From a checkpoint of a small transformer trained on Wikipedia.
Size: MLP 384 SwiGLU, 9.29M parameters.
MLP neurons of a small language model. Each row is named by its layer, matrix (gate and up: input weights) and neuron, and shows model dimensions 0-191. Each number is 500 + 25 x the weight over its row's rms, rounded and kept within 0 to 999. Numbers have three digits each. A neuron's up and down rows have the sign that makes its largest values positive.
After each neuron's rows, "fires after" lists the tokens most often just before its 100 highest values on Wikipedia text that the model never trained on.

L4.gate5:510490479491464494476526530480515530448523556445470471481520484484511453491501485471506492478499527507508545494516539496556517543469523521468531474518503499521523512525498473497529502474495473488528493482528458492458466518488490511473513542475504464486535489514469518508507493537493523510471488486507491503491494478515447495464483523527468518472477504490499506503494495495509495512530481447513516502530524497520459497489528461522510480513513453471530507465473506489537519529489474467450520517514524524503510509489491511502468482555501517545519501543444487492467522569549492534
L4.up5:516497489516486493512493505460497507505473456544483469522502487475520462527467540478507530487495460522511515537530522447500475478475476478526531516485523508535470540521554507488515521526528485472504471507493488499540487481511505536464506501537464477486503510512490479479535495522496490521522553504489527526432437485507487535484521524466523561521513478475487489514507511451519496523538519505545472514505534490508488553515505521528449497463502492499505476493534517496520467487516517499515476535519485508464459540445516522459520493501534510479506539516479535509474474501505498510
fires after: " the", " O", "K", ",", " The"

L16.gate297:473552475533498464492518530526476509481474510532543481512477492493478486505485507473482455544503524513491491472467493524529512500516492514498443480551488499557514517456502472481496481459508541520512562526511505485531509504439513514507492467504541530474477538486511522520518489521572484478506511498509513467510484509525527459490494519524496512525523502497483449524515491498484491464461468548524528485519557447515502529494496477477535518533524509500496476522532477461478493512513485479535491493494505524497496520493475482453465501530518504517553518530528496467467506492498483517
L16.up297:518509467534546458501479514504547505503511499492532457517478516485500554505495464489515510518449523474523491484540499512490537484487514506487503500486504508511455497472483526545527468486478530515503538549512550505498535509479516479513529478487517492490483503498464508504481501536516519473507512554505474478520450528469507492464487476496498479513509439498463511545494510485445500511477507482555535497533511510462484524503483471505536498547554485494522515471473537477541473531483519498483484444464515513508499512527484471493462470480502512477491462482540483461504449513489467498
fires after: "|", "\n", ".", ","

L3.gate69:493481486503490537463501473527518471481486459506478504494454496496525513432480493485489477518537497498477509456498498467534490488512488493535520468521480510513498503495489484494491476483458502529478532561496534494523495490484435541489496473475452491512486470494519502502485510492494501501494477507494513503570509504498508517525453522471547511490477471512489521496480519509526486534572534472486497501550521490483492519520461543503491467498494546510492542499515460473549522494488518465525469450552540502482522524496502528491528479461454461506517499485529526518515531489474468524
L3.up69:498511501483505487469495466493516529513473493514477507476465548532498544498516535509493497505524465462438487481482448468490503506496539489500515520509489479494478535473521468480494431476531514517533503493515531465508513531525512527571467517484497509515476537510502507535486472485513499484514563484505520535522517483475535506492493450506464512487489442435536495478513493492530465500497522514500511517485518458507479520506507495488493477452507479488502452479501510514489514471557523502491503533545488499529478539508499539509520449464505453536525509487524541517508499475491488483
fires after: "\n\n", " (", "\n", " as", "=", " \""

L5.gate46:549520489468504513489505519479526494498462431456451480501499489477505500507515486507462529498497483498456491488477470488506514531516498523505505481507524515515534515469513506519480498515524505513450471508503486511487475509513484493488530518543465522507503516498492479507488475449509523499496495509483504484502490502524512461481540567515522503479487477548486516494454495531483516530479527450528519479530511465525526472462469536439483478506495552474476531485489511531455547517500510482468440483518493520535472498459499487469514511503518505542494504494489512471493554437512445471
L5.up46:485489513502479460531497481516471520497489511536519541483487455466530452499508530498510478500495548514517485497476481507471489497512502520523488509530496523491529474463470417488523505520482510499526491510476497459507467487448508525503483522529533513471449481502515532499439507506476500501489492522471530471526572488525446500476534523484506511507525486494491516534528501485515475541460477471506542459503481523498527501447481496469500516509533487462485508440487527510496544503499537511524499489478491473539479547499509507518503508476458483498546514481519490518553532516492503487
fires after: " the", " a", " an", ",", " The", "|"

L5.gate274:510503491469516511474510493507486485491479519514531436526466494545463442476483492484506494531457497531490509517520474494489517506512495534519484482526508525482520511485479467519505526520525477540521503507508459440463476493499531479487488531527514486477468509473500527519468502529488476442461494472500516513451436524487471466503502505517465499470503523457532475482516526539530471509483480544496532457522475480489448498508486488498484501553502499497520488433495508521486501452525505500490537501516555515528501480467530490487449518509480525552494487491492483529494529506493464501
L5.up274:517497516515497506495463517514500518486470481478500458513465493490532545539476466472470502494500497506491488515521494538463521542467539495488468518512467488509530501496514485493531453500486567494491522471495510509490472495474531506513511469501540459493538525490478480481503479543524494541416523519470487485495532503517508488500498539482531532507523544517511546507506491517517516508574469528535525475485525515495525501479490464463497549488512511475492467461542498541474487506519520487510489502468533478533500501488489506503470502479519564554473466512492524513490514516527480460
fires after: " in", " the", " |", " of", ",", " to"

L8.gate95:454511511522511495540490560468494528518509490497479524458519480472513483468537544494474512501468522443493516478492532537508554531457476537486539476499498532456537497500488506479487509529478513491545525489498484501516507467492506483491519511488544463518504479432488448520491486503493477512498497486489484505542451480509540467493497465478472474454472539497472515500506501511497501494493534508468498497497530531481464447494546481514517519512510468514493450496528493551482519533535499454505503513465505523480488454501491467525451492504472473506485517506515467481512515482517482470
L8.up95:491486517503430538514511539471487512506543493487498499534490514486506496468545484483485476534492551481466477524515547488502519515477485504520486478482512534469501541473486501494495501461527534481482501522507495515522495496521500469512457425474480493495530490528517514535530532479510491503540501521507509541529486490498466471464552471526523482503499501461458519494504474492493463524519508499495523516486529490503469511490515468545455542446488428510521471538509532479517534474477468444493466502520507533514505496488481460512478490467532501508495496496488484523486446470512514489
fires after: ","

L7.gate169:513516458518539497476579514475519522539461498467539504497512470512502495454497512484536475494475503491518480479451479465483514506471516494515500499496517507497512501521513483510533461465516533497531488522487520483481514493525485479491479439522484514494511509530466486523479484487499494517476545486484502506494491505464500476481479502465449531459509457490474488500495490485475524489531521517520472468487546526514407506548486486517468463476494493482500488523508473486502544478528554505498516508444463489507477531504518484481496513466502499519514477553456514506503505482469569498
L7.up169:504479475537554506495455484513524527497472504457517514484487449484461491466489518519489501500494536459499451468492480487482494510488529446517526485513528481497549513504471495528547492475518526492514483551496470510521490491500511459492475494466459506532502477522491521490459518524504477438492532521442470528478526533534508491509503518513549491548498486491527474518493487481470473496503518482538469481463517498516518525532463499527512479442499506485533472518476505473500502504512508500536497498451523489469472505487551463502480520558499532470471484529462510500504486527505511468
fires after: " |", ":", "|", "aged", " of", ","

L13.gate53:484522502459480474492538559497527527505507546489499521499546505481522490460492485489525471545510554477508462471498487493558534512486518505522529496458522518502517530470467483490474508472510524504502510521521455499511505491485519483482481477490512488487493509508507492486471547497505489512529510510471515499521489549481469441520509470474518514447483503469468433488508467467464461485520476505485466476504555513520487485502521501508476473497506467473534476499503494487477514455513489510492502540515476570549478494452459476481536459502512485518507478521455514503514519514522527472
L13.up53:504502494527473555478494494495520484521474518459542511534525541497502527518511508529498488486517534468495476476475537504521520519514455533543539489518506477472542503529509522479495494481495488501493509460567505489502498437510506529536473508500484513518521455493522486485526480464518480482504491486553475466501491559489502502517482499494506513490474528493477482456510524514459471482516473466538531524501536529483502542522475447438497526462507464444518493522484517490482523557481499485510470474506519492501495511489526495478532473505467485519471512474510466466494526473464517466
fires after: ",", " (", "°"

L13.gate221:503528519452494451483482497480517515499557536507472528490480513522517494514517516481505524490485507516453523481492490468482523527508517542548474516489528462499496495502491507486492527478487498485543510462482527509484481534571499493532481490467457448492498546488535492512516500556509510510540503534487503544474450512494493535487506497486482547557497500530504504508514525482509491516533511529502516456474521519503441524509483494465479503508528528464539480484501490482469487487530473474499531483545541479474455461489520511516461521493498575502486501517506488490533476502526488495
L13.up221:520483492448497534442486502519502519495496499538567513513543489517488505464476496497504514531544498464491506499467514507505512533486487504483477500492518524498506491453490435530483498467499488449479523475490504525532477474502498493496472499539541473521538506488486511494473459498487508469489488507482466487457475451462452493495487485484513517516507552540486470523544474479517489477536522492510499498482498517449509513436481514526515480506490562496510535488458523478506502489461521516472503505498492474530495482493514512505559484537482524512526480445528557511513500529472484480
fires after: " |", " fa", " Fa", "D"

L8.gate319:498500518563494531487524513471488521500509515481516502526508491499488522489483525467493482495452514461473504508494491486501538548500516490511518442456455549449570550490512504501497469489507533490505467465480520511534538530494502438490514485511527497456508471531456471527516490520531486527501508511472526501490501474530494482512499505513474466482470471487475538532536508501480536501433476515513505508483501496493493503518480461529468528470483465497534490523499490512499476544511502472526492492468522515498520480485517488520525476460537458512534535537453495513522480484545481481
L8.up319:468466507472433524498504524489507486525510447467507503460512547529493459497545504528499507462476520500494518504481527486473557478487492521493532506493482491473524543510486504524489505483533502481456501512493502526509518492520489499511483485498485441517506456498543504525455506483502458538489465510484475512484473491535509491444483527486527483472483500499463509508532486493526506523518555482463517498485522472497462489516542512509497485461457452489488524506515455487447547532487515453433479522464527535485460481518524477512496503475516492502466506502511496477478513459513514499
fires after: ","

L21.gate165:450481504510504498487525501511532546495496488480540531508505462442479525528485509504507463537532530480517482561507469524524530492461539539505532451502496465480574457506557487498485521511486563516526553510502504514492544475528507521505502503478505516522535459429505508509522469498480527490475500486502502516527476504502484523484538480490461505483483479495482479520525474504530514509487498552453495484482489486535486500474480513500450503521499510487480504529461499507503502489511467488520492464473476523531535466525494537535480536495519460510489517485474503481517518498508498524
L21.up165:487465497525501499518523492498586527493532495483527524517523523491460509520509505508512495505518503517521498530495462528518523525479542528507562474495494485484551457512509493545442490486481542469497544517540499521513523516497494528560484491486464487517522477466480483554498496500457548489490475458490484510509505492468459488473484463486509503513488453463495489574538512492489541468516457533485499484491524481520503533481483533468492493457529524502513504533456478520516501514500526516515504484496487504535536495498517529520501526499517462489491474466492488496536517483527502516
fires after: "\n", " Preceded", " |", " Succeeded", "|", " Win"

L3.gate360:489447468522486536564454493521505491508500513520502505527512473477492479518470500480493510476514501491506512474511507509489512514478470471537522457495501471473497514539488487536539477489521505461534500496477522568498505494491505515471516510519491489531512535514542492491478512516485533464520529489513538477536480517513504507448482490508512480480486441482474524490504483490493478528447525525519508542436510505459543503516427491478487508480512493452494498543471479480482507471515498514474546488532477494495484487509488456506501476567494485473537493491475480460525482471496497445
L3.up360:500532514489493520507518521499515493515482516490492538523512493514489430465507493483470464502482539502507504534516485485460494495485494488502546492498510508484436485478481518475481480554485483489483491529503483492519503502532540469508475525540518463494512488493525496511549542491444473509486497542542521528488485486466521526495492450469514503523540488475528487515448450506504527483504496490483529496507539502486551499525511512507481504495563503514503504525481544541514465513578466484508469553500443503527485475542496500528493483459494502474511494440484490492493504517494528471
fires after: "\n", "|", " .", "–", " mar", "\n\n"

L15.gate152:488499462469501505482498484492475504495458504470508519495509503494467489524423480512525445453496468500533489487518504480498466464501491487477554508510523491502508480502495511485498503495474492500451521480502522500501508458483505517548525488505485473509486473478528478502494507468509467559532485522515468498509523508513477530480456532453483478500501527487502475446472490549497516506473511454494544410536495475492520502504510529499510500493492474446489507531475534450499533542496522546506494479490502510519494481525490512462515425495513490459471461513490465502466491490476510482
L15.up152:502455529458483530492514529493477501493519502497492507533518545528492454480511500486515503523478481491453517495481497508516507491471477504486471531451502458492470531474526511521471505508473507478496521520512465541481510493480538455461519502510485474496501527497504505541531538533472497483485541475492520507483484541456500488482455514522477514478541544497540509516479487483537502536479487513498523500433508523465446456477504470540502524438498491492514487508545515496489480468534545555524510501480528505538503490474485495551482518514529509534534449511477514503470529499484511514
fires after: "–", ",", " the", " (", ":", "19"

L3.gate75:496495472453502496538451522493524536512476497468476524478503493507467465476460512504539446489511536476531486507457468495490521497506506470493508498510530480449493529485502541480502472472522491438572468531531502525508509500536521459493484449496539506524508482483486472531480491515472480482495479507496474546500478489496480492515529453483529479503496470496505470531510504464485514483496545512497504472500491502528505502526474498517457510459487487487476527500456470494479533473537486511487505534463472475529477509489489479478523491511465522481473434474476489512514511540463506444
L3.up75:536486499476516489460508537492484498506496471503488476518548448528442537537466507502517468477517486449488443500455493526480468541502503526485474509494516483500555527517471461533542477486485487515494463536542491510507509483535524496479498542539475453528494503489492521520499524481521494514492488491514468496494505519480479497552519474499469522496498448525514495475502525536461517497485518461541460485489479505529473488489529456484485473478488476479508461498493474469515478492512493480497515531463482509509459486498528438549469495497531498529510481536465503511500505500462535482
fires after: " |", ":", ",", "|", "aged", " /"

L19.gate181:470545464512519507529537521468480500524488500493510551490488571488542498467524490488470482455465466465502498536509483493514523515499500490490521537534522472524468505498534437483573496487453511462469512514492538466511507484464506518512523514522462500537489498522514521457506484507526518514501533497506529520473520478487556517479507486502502529503477469437467470478481462550472466488515513461454479461493530502511500473487520500476520525506468475480494508488522505493510539521478510512484534509469505506501497493519505534488467478542516480510462482515495531526517504508491540512
L19.up181:548488493454485460488486501511522474534520535439487503465520520552505464492484507513491498512479515491482500464557520521516540544504486513492550526510526522500497510513516452509528476472482496459525522479476536486490522532526492510509535473560519503527499499511495467522486467512482532490516530536504515511509492511526466510449540520454485490517523494524478502503512483451480503476485521485461463460515527491538487541494514513509515514511522480515543443486478481547528464488532504498491489514481521509500515497505509482471511473530501518543507497537430520500530494459504535490
fires after: " a", " the", "\\", " an", " A"

L14.gate259:540534490524505538493532503464514526474493510522487461527499492445538512511462508482483480518542515489491465454464543476499477511483522491463456497515531450516511512541488461514514507504466515512500552491462480500493496484456497490502497495464463525497499468501476505495496500534524516509474457508536496492526480514508492532432485497450507538514536536496477536531470452523491476497490488494514509522522539487509517537542473463504491530539504533500548478542516498497466479516522489490474472451506496526494513526482483462489495466510508509515465552499492462479505505527521479531
L14.up259:487481516495532500517467515484529527464508482540524514489486515488519531464512465509482489542479474466546498512552501517482463474505492523524476529501504455515487466494524507517498547502462556510489533522474514514473524492505482539524484543464485484508525540517488532489540491515503530480475479517509537490545484524485504479508438491502494526523553521540508467458567482495495442455522496476470467473521511503521488514467477501486500472518517519527512539518490457471470489526501505466506501492474464547522494516514500490510489553510518486508504521490513535502490475445528495495
fires after: " |", "|", "\n", ";"

L9.gate262:515507508517516505524475476508434483482512548481530498498500518514541517489480489516476492522456510482492501496513512517541519484498481524521484511494470477506569489554499519499486487482530550494499498488476513469470470509497506500501522509510495507498482480494557526524520485528526529528499461541471469505494508521484494549487482521499506499593533492519473529522540475535471484488485520537463512515458480447486541493494472474525523468474469501473533508479459458515497481557510525475477527527538470494501535525492559502509500537489502478498519476533478509478475502513510476506
L9.up262:528510533509449527502515490496488496519534471545519537507488521481501510470530460496483497531502522507449494504482560496480476456472533514528540534493507506495526507500476512484471479500541462531474504516507452493491508490480522477580468525523509498493451521483467499511553466489489475520512480516517509462478460468540529512511519540486509544496529503472482529502520514522511468474522521507497501521499517484529515490477478497528499468526490497515521488474483518483463512520503491493511520497545448509460516522469521536468506440491504564536487525475491516522546482508483482478
fires after: " |", ";", "|", ","

L17.gate212:470529511528460488497490526522505505459524517492495503515489460552522515487513525494499535544529507530490471504503536529541509486497483516462487494487521526496563463470501478503506511477517506499480522485538515512518475509513463494523509496497517512480475446491486504509558517522459519468523506508507505474496485509508479507487469496537493479536522473522522517577528510490484480541476519480492522498515475517458505524457482459545451531507435489531505494518476499534478508484514569535514491490497544480496515454498491436498488502492513505506539505512499551475499453471504518523
L17.up212:454497532504462452483455504524521516478492500486481513517483497482531514480453527515536491495499523458522504475505502518508492435455505490499569487461517497503501535501517488492518514501482517498477535467443477532490523482547562516467517500552494516455503506464496509501536496519486495511520503481515521475464497522541498509503504513477519472540496519522539536495513483508500523507517490477469522466462517486492497536548467484468512523526492501470533506493470516505499547482499481528511481512476504533506502484512490485531505478449480558451519520510481444464468487529473525481
fires after: ".", "in", "–", " 112"

L5.gate377:569508494511508529517512511501489497554484483469478508499520472481535471511468477451485473476487501491500470493457490502517482508476474471478518506514519486483533465492471468519473482517517503508491498482512489495454486485480517526534542482526484460534511532523477507466494511481480457542511505557474529519585493555458477454487502507527534505509521508487493484472483522490474479485462487525499476523460507485505519522500495516467497516459515502450494488496517511536481476509550491535471483512475458488505490464544494525533496448536490492459553518494528480489518466505495498512
L5.up377:519496541504498507493476477467511485488494532517459515491548501476498477511480484485490486510487508520469521434545463509543476483480532507499493460479512542495474501508497492502485489503499467495494528512528493519514529541525472532471533510526477455523521556542497511508546534489461447523523474538511511501504450503504512464499492500496504463523477491463492489537441484468479533481468509500543483497467496485512526496504458467524468452507480483496498527489504479528495492466502477512549545542519497522493459477516483508516467452530517516506516521485507528544466512504447490473
fires after: "19", "18", "\n\n", "=", " (", "\n"

L4.gate97:504475480494535483510474484472483480518507525502466513482528479461505545521500512487505530437482492482515461501511503508522547511528532490467482484508464508474514496499479466493503531505450458499471482483499504521488532508495480501495530483462457477483574513530483492488506536540448512499512471516437527506507490517508512541515482470562486482501508519479521502488497491465507490483510493490533509533486539483508514516563461453490514525526514559500513512535456526493480491489510522474452510525494476514497546497516497526500488490524518442505513521453489542449517495523488468502
L4.up97:523500461478499496506487436529545538518461508516499512506504459477530521519485465490516520509486494531473476528532468493533487479522494493519474516543476526486502540499475508483509504509529462483487529463481506463484499514502522531510514486509485504487472467543531472509472527509499480454485500503481486446474495543479552469443503475517527481465533527480501537523490483550487495517498522489486502498521529481495502472521494518447516485479553471499468489516516483492555512451492536508524521534498487505456505490507516531491506485476492524509515475508477551474480417506480500458
fires after: "\n\n", "\n", "."

L3.gate276:519499470455509525483542519525483499543496460483518480566540529518512489458467510490514490462509558509478494494484490445532535587495530498507483529514479455485517555486530511518498500505513489512497550518504445488494485524514533500486523512508514488520531505494542499516499474499435444521441500546493483532502497487467465464505504483518489490492537486520522481497477484490503495510471494517519485502465522542530462465506540494495499509496522524475469501507507515526507522471495509486479519493512480476542476503524482510462487484546521509507544489491510544502502526490497477505
L3.up276:509484503460479447542507508526542512503498491515521509497524477493504467442503506489491532485485511452509477507485467500475523478547490499474475515466463499520524490547533470501501452520521547504499487507465466498498520535472505488507572513540483481513477494570529512491494513471455535528490500518470554464489509495472509491518528454538509506512525504510496500458459465488551509472493486496471512513475506477547463531476527518477482475523484517444483484470505502501509505508532476486551502509467503519521493479501470464496492475483538510511502480545515500537507485492528481481
fires after: ",", " |", " the", "\n", ":", " in"

L21.gate6:536526459460490516493526519479484510484505497513530478519507506521501503509462500514512511478504462483508504479503488523537579478453536548506457493528480518493482482537534492519521521488469515498514494550509471452489465473499498516532535550547530482463479501509540475559503486496467528490489498498527462516463488443508493456520523523463532541501531438527482494494511515466526469551529496487523538461506498537472496500497480486477509501499466498499461496488521491506496512532470539493503499513504499518510514513461494545486503480516474532475524472493502509489529513546500524482
L21.up6:503494518528500534525489483486498516511528480518463440477470507476527501504480476526477492500493511525528488594464528484451488517503495477479501453453440503501535467480495492468456502470526514508530477476516446511471496490479490549515493483484480537486504531511476523505531478530508466498505525532484494492560507468474488493483536474541504523498538513467500504560515496505552514502511490508491509513531501460513504499497533496492467485476506436486492525491518492490493529520517488525523475487513487515483520515520534500448445486475487499484518497496508484491504493464443542498
fires after: " a", ",", " as", " the", " an", " his"

L8.gate150:478506490524471563494488514487530521484519531525528556532489518508483507485483500494518553518456520473505459474535512460522512530490560496486521459501503485486538496557521498518493505520468496536516585551485497481475515548503505505527540530536493447498490478509548494504473533510513515507469481513475491531457448496486532524486513486498474499516515492535515512528494499501497521479499548500513490502501471512507486464474520555478470453531480516471476512502483533493534513494535515511494467454498519479489507521553503501500456494502501533491520515504497501493505493527471502527
L8.up150:495477534538472511531503519523504489493484470528501510482517505488467531485505474502485528466528514527502513527505488476524450483486526529442486528490490486540505487450525509533504534451553499462465531487503488477492507470478505492486487519531497473511507526463510508512490520512443447472498480507517518506490485483524538484538516479484480533505492464542467449453470472499476475489493526507492513529524500466473498491491480493478515529511493491466487528492458547485445472481541503477513500536530538541488487559505542486513496486515486509446493509459504474528534528475506466506
fires after: " |", " to", "|", " the", ":", " ^"

L10.gate253:498464544456468553462511490507518522524483500494509518573514505481498470462491511462476497503508503509535528495490495520515493479503494525500477508503516491508533510480475534470495526534528517486509537562501494527454454519446503512447503509481477529529537508509484509494508501519488461471454500499478500484481462499554490459487494519493499473556500513459487513508489480532529475483499497482477532474506510466504483477544469447498485550473484496484552493486505487533508506495501511502511504479529484521540482470492511491481507477488524517531502440491445487455502511558483477467
L10.up253:504488510499505526524463506509508565525489500488514507480530582478493462515481491500510502523501506510453541498527513508513501492486480516506505487514570537507472510539524491458453453473541480510508533473530452477484514514478514547476534509528480531472531498491555503476507467536510477536517528498488502523490500455470472479524496520484457482525501542493522483521482484507528522510501521468503503509461518457553493517500491459524523498485444514512495500504499447484510475485523504490522528525485494520537478494547477496511493480456525493475488480484505532472498476517507543536
fires after: "19", " 18", "18", " 17", " in"

L17.gate375:478526485508505504536519532529507501471458504539522486490518494470490563500459465461449500479504485458503496494472476502488492514485516462526475516504533469468487534534521474496513453503502520502537526518490459538505459545447469483501460457486510495516501524482493499495467441512502480493490520496492499475474497513489526438489521473534483537468508499531448443520534505479487471476538498492488531519517508505486461507487519460512476534524483496467534477479512488506466515509515550523473485488515527523512460500509510480516522511499496483502507532539503522563501512490530520541
L17.up375:506524527523513571522486536496498484489481492472506526528490499488478517508517493473483478494469486464442443504493517477502516475522515526457526491512488508517463517511516513468489470502510484495509504500520440516573497502520564516482468511469508528505515456459483491459528484519505507527490490484495509448513504500482514496483460499527494463522495476470470494509506517526502511479478547460518497565473462479502512459526491501434484525485494506508488511529525482519472522508478478553496474515489444485512560486515531492493497516513474504525467536541481501463519514528481485485
fires after: " |", " L", "inc", " in", ":"

L21.gate351:516501517481470492502517452549500513490486504517463499497519482478502451488504482464482505502527554510471516539470440486509467531463503555517442517556493508478509518526503492528497507480545531467490469475511483507504529509469544468475530486539521498497485481455546458501506514496511534489422478475506555498480458534524532515504512491500547500506502488559472541477479515481483483495486486543488474527499520485529508450500499513495491494490528503502503540489500473496495460482508534466509499510452497506476494509497497475524492509510485484469533491507475530476509515537503463504
L21.up351:491517468513459473499457498494492511515503491530491517508556531491498509491529485491458526525481521512479496546513505476527476508475489513514512526515507514478506516488482475515491505466569487501504474474484516512479530536488542508489514488509548509505486476461493433498492465397495507490464493493523487458525495509535491510506545498490465515517508461510470520508467491484476485458535472497442484540484484493475505504516491508514481520481545510509545561500486501514526437467530506462485528482532512469487494483540476492478520480491492510503491487540507537491516549535496479489
fires after: " on", ":", "On", "\n\n", " On", " ("

L19.gate97:514509516524472506503511521478466537508543485528510456522496461494489532488499471480521561531530484558513538517477462493538495531521496516502423537561501501480485498476454504511508462499539531508511514531455513464530541552474525478462542511509527500519504503520476499461515512472510506481532494524494538499479517530519495492486486484507520488477461532500500525502512526475478491482511528499489556507456475534506495526532513526500510505541476533510526527483524478522503479529484542519517472517549495520480483479503494458525499481475467499491480519490468489488522513500528532540
L19.up97:484508460479498472531477512528499495493506523487491521526509504531524545478513499461466529511528484445528482495495539467482488483453448495510491514490545546528493463483507507489528469480535497491443517517490515493513438492478527474493506483496448508545510556475523485548511515458498525458520482515516478528514481507472497506512484480501498470487537493498530540483495498505525544513532494515484514506474503507496480476494433537536468546469483528504512498481507497486515518483513538497516526462499490497475498527463503528526539472462512529508517501554452470488480494530468467510
fires after: " on", " (", "On", ":", " On", " –"

L19.gate308:512525494535474493477537546483495536485541459491502507476520517518518502499523510465481458513484487442445470523510501496496531506422514501539492503537504492518531494550494497513482492482511548516481501485486516484514519473453507520514491457467474504495458487542487439519497461528516459493479488509507472445494500519561531494463503505495502491496496490507493511522537546509508467493493489499462489496464498467548481537494507530483507473524519451515486450482499494465530510516520525503510518499523478471552476515436517482504497504500524488512481554521502511480484481491478480493
L19.up308:497465468522502553517535498525463500471506503507511470496490519490551505505474517510496431506530494496467476528494486510523498500492504521537487473487496448464493502512486526487499506488464494509533514455490463461466499476515496476493495479456507431513513527504530517506534510492483525520480533534537488491498501443529513469506487481484463491500523463476469488456482486516541466465458511547491507438525483493528537527504515496518476523508513489528487491530483529541531497496533473532494534461494469496547506488548536505466527477510529527497483539490511506475518511490470485456
fires after: "  ", "|", " |", "."

L19.gate87:542531498516483499492556500505547521519514508504477476492534473522489505457497487470496501510485510471460512497497456489490508544497513486513489517546480533506546506521502481507520473481549525507507529490527494511521477570491539496463516481464494505470493511515573492538488524517490511485487479494467510489458453498531494466487490505467548484479541527456513472500515518476491515469480495509492534496484504525502473491511491503506503492497501419501509482480523466489511482510575555527475498521516537449488462511516483503509516520480479459512541497493518456500530489458499531484
L19.up87:483566493479469494480502486493519518510463512506488500498483483518480511479472484509537478515515489486497465511495479510519475525481464510522511519514466527455511468511504549492526466485531509528469504509494520527530462490447520540508499502548492474496513456513498452424500493438517505453465490506464519471519487554498493508513479498484548471510494458474478524505494483492486508525527474496490495496492482499473519488522468526468466516529503489475541506548466496519487456513476480501523488473467475493476504474496525484545559449531498496493522479528502468472473553485494531485
fires after: " on", "On", ":", " |", " On"

L15.gate175:517499476517500500501470475505473536528511493545484498497528508509482544508481486482466545520530498499505481482497494489517492515501487478456499549497511447525510519456523505534507507480499489504553518515491541499524484474476462491532518482479442503547509510506510493522516457481501516505490530530510499473510486516483477492469493476462535490476551528500473517548479455511493484459511554534501458551555473522512490505479529502497475469497440478515536500503514478467512474522473484529496454465483524512515475469480494544486547459536506470510502534454501484460536503497497478514
L15.up175:485487486499562542496508530539506497477519504510500496532534494527486514545541534484482519539504464454494506494537457456529502500481487496488507498518492479533492465535536527520532531472512500479511483485478522469517521460525515503512511485490507514458491471522472506496526508533518484439575531475490490501482517484507487547493478492536469511474485491523544482561512518489533502470502476476490495534492513494470485490497494483475511479503491516525451511463546466498515461534567493526484489529514516530507544496504507531479525500499519495501515510517506531503507558534460534472
fires after: " (", "\n\n", "\n", " \"", "=", "-"

L21.gate291:476532535511515496496536517522520498528494505518549516468480530520490474545489504473490484496510520476476512570497493491510491476481513521518503497496516477449524492490554492473531521510488496475536464519503516492511490487460477488518511498517469521525503516487521481492514503508505460495542484503485519474473487516524499520536538493492560488515479469497464490481468497483520470523481484528507463475492470481461515495538487425501527464499478521449523523516542529529516487454473504469546529496506480499509503499530509499539464452528453526520492518548557521516523470480472489446
L21.up291:481509482508495538469484478495532513542459512469474485503514486514529494461472540507526480518488544515451470454490499503497467498475474443493495483508471498520502514496495471482529467538529506494510507504511520467508497493484489552516506541517532512528519453529498512516450452573506512500491512489513468494483475496499518514469477529513470453549502517496527519452517492518525505553439507493515526487498486469529494536495541477489518517519510513515519456552490473472467479513524521504482507506508521454509477468537508534497483507523477492544509497490464483538492458503470536480
fires after: " the", " a"

L19.gate71:517506487521523486526473493486500537520549504469535523516506493537502499490509484469480489502492490456517472533491475503485527507550468473560497511524500497471541562492496501476500503479486535485505491450488517520493497516456505548499517482577469538521484527521472439519514483509500477491533474528471532511492481533540529511524543504450566474528451468511471520481490491506525509467504490526511503484531511522533490493507525511497503492562532479504524531462498485502511475519505500498512453486497489480495520496503502473532543512529503463504495497491482464513510510493470524441
L19.up71:496505490504487493488516470508502557447462486500516489484497480493440519519487492518525513519523534534506503504478472503486510554524485489548488564539470492462459517484525494489497493516508518563448525495517482527483440504506510515497482519494491481476472507507523486529508527505486516474501507504533532467522506475511516459462522550512527511519509497462513495540514475506495516496474476487532485519459498532505525491495488553539511509501472548472510547497490520541475481483466503534474544505501498492487483497511536461534533515496478540503517431473510496504486457532506526535
fires after: "|", "On", " On", " on", " a", " the"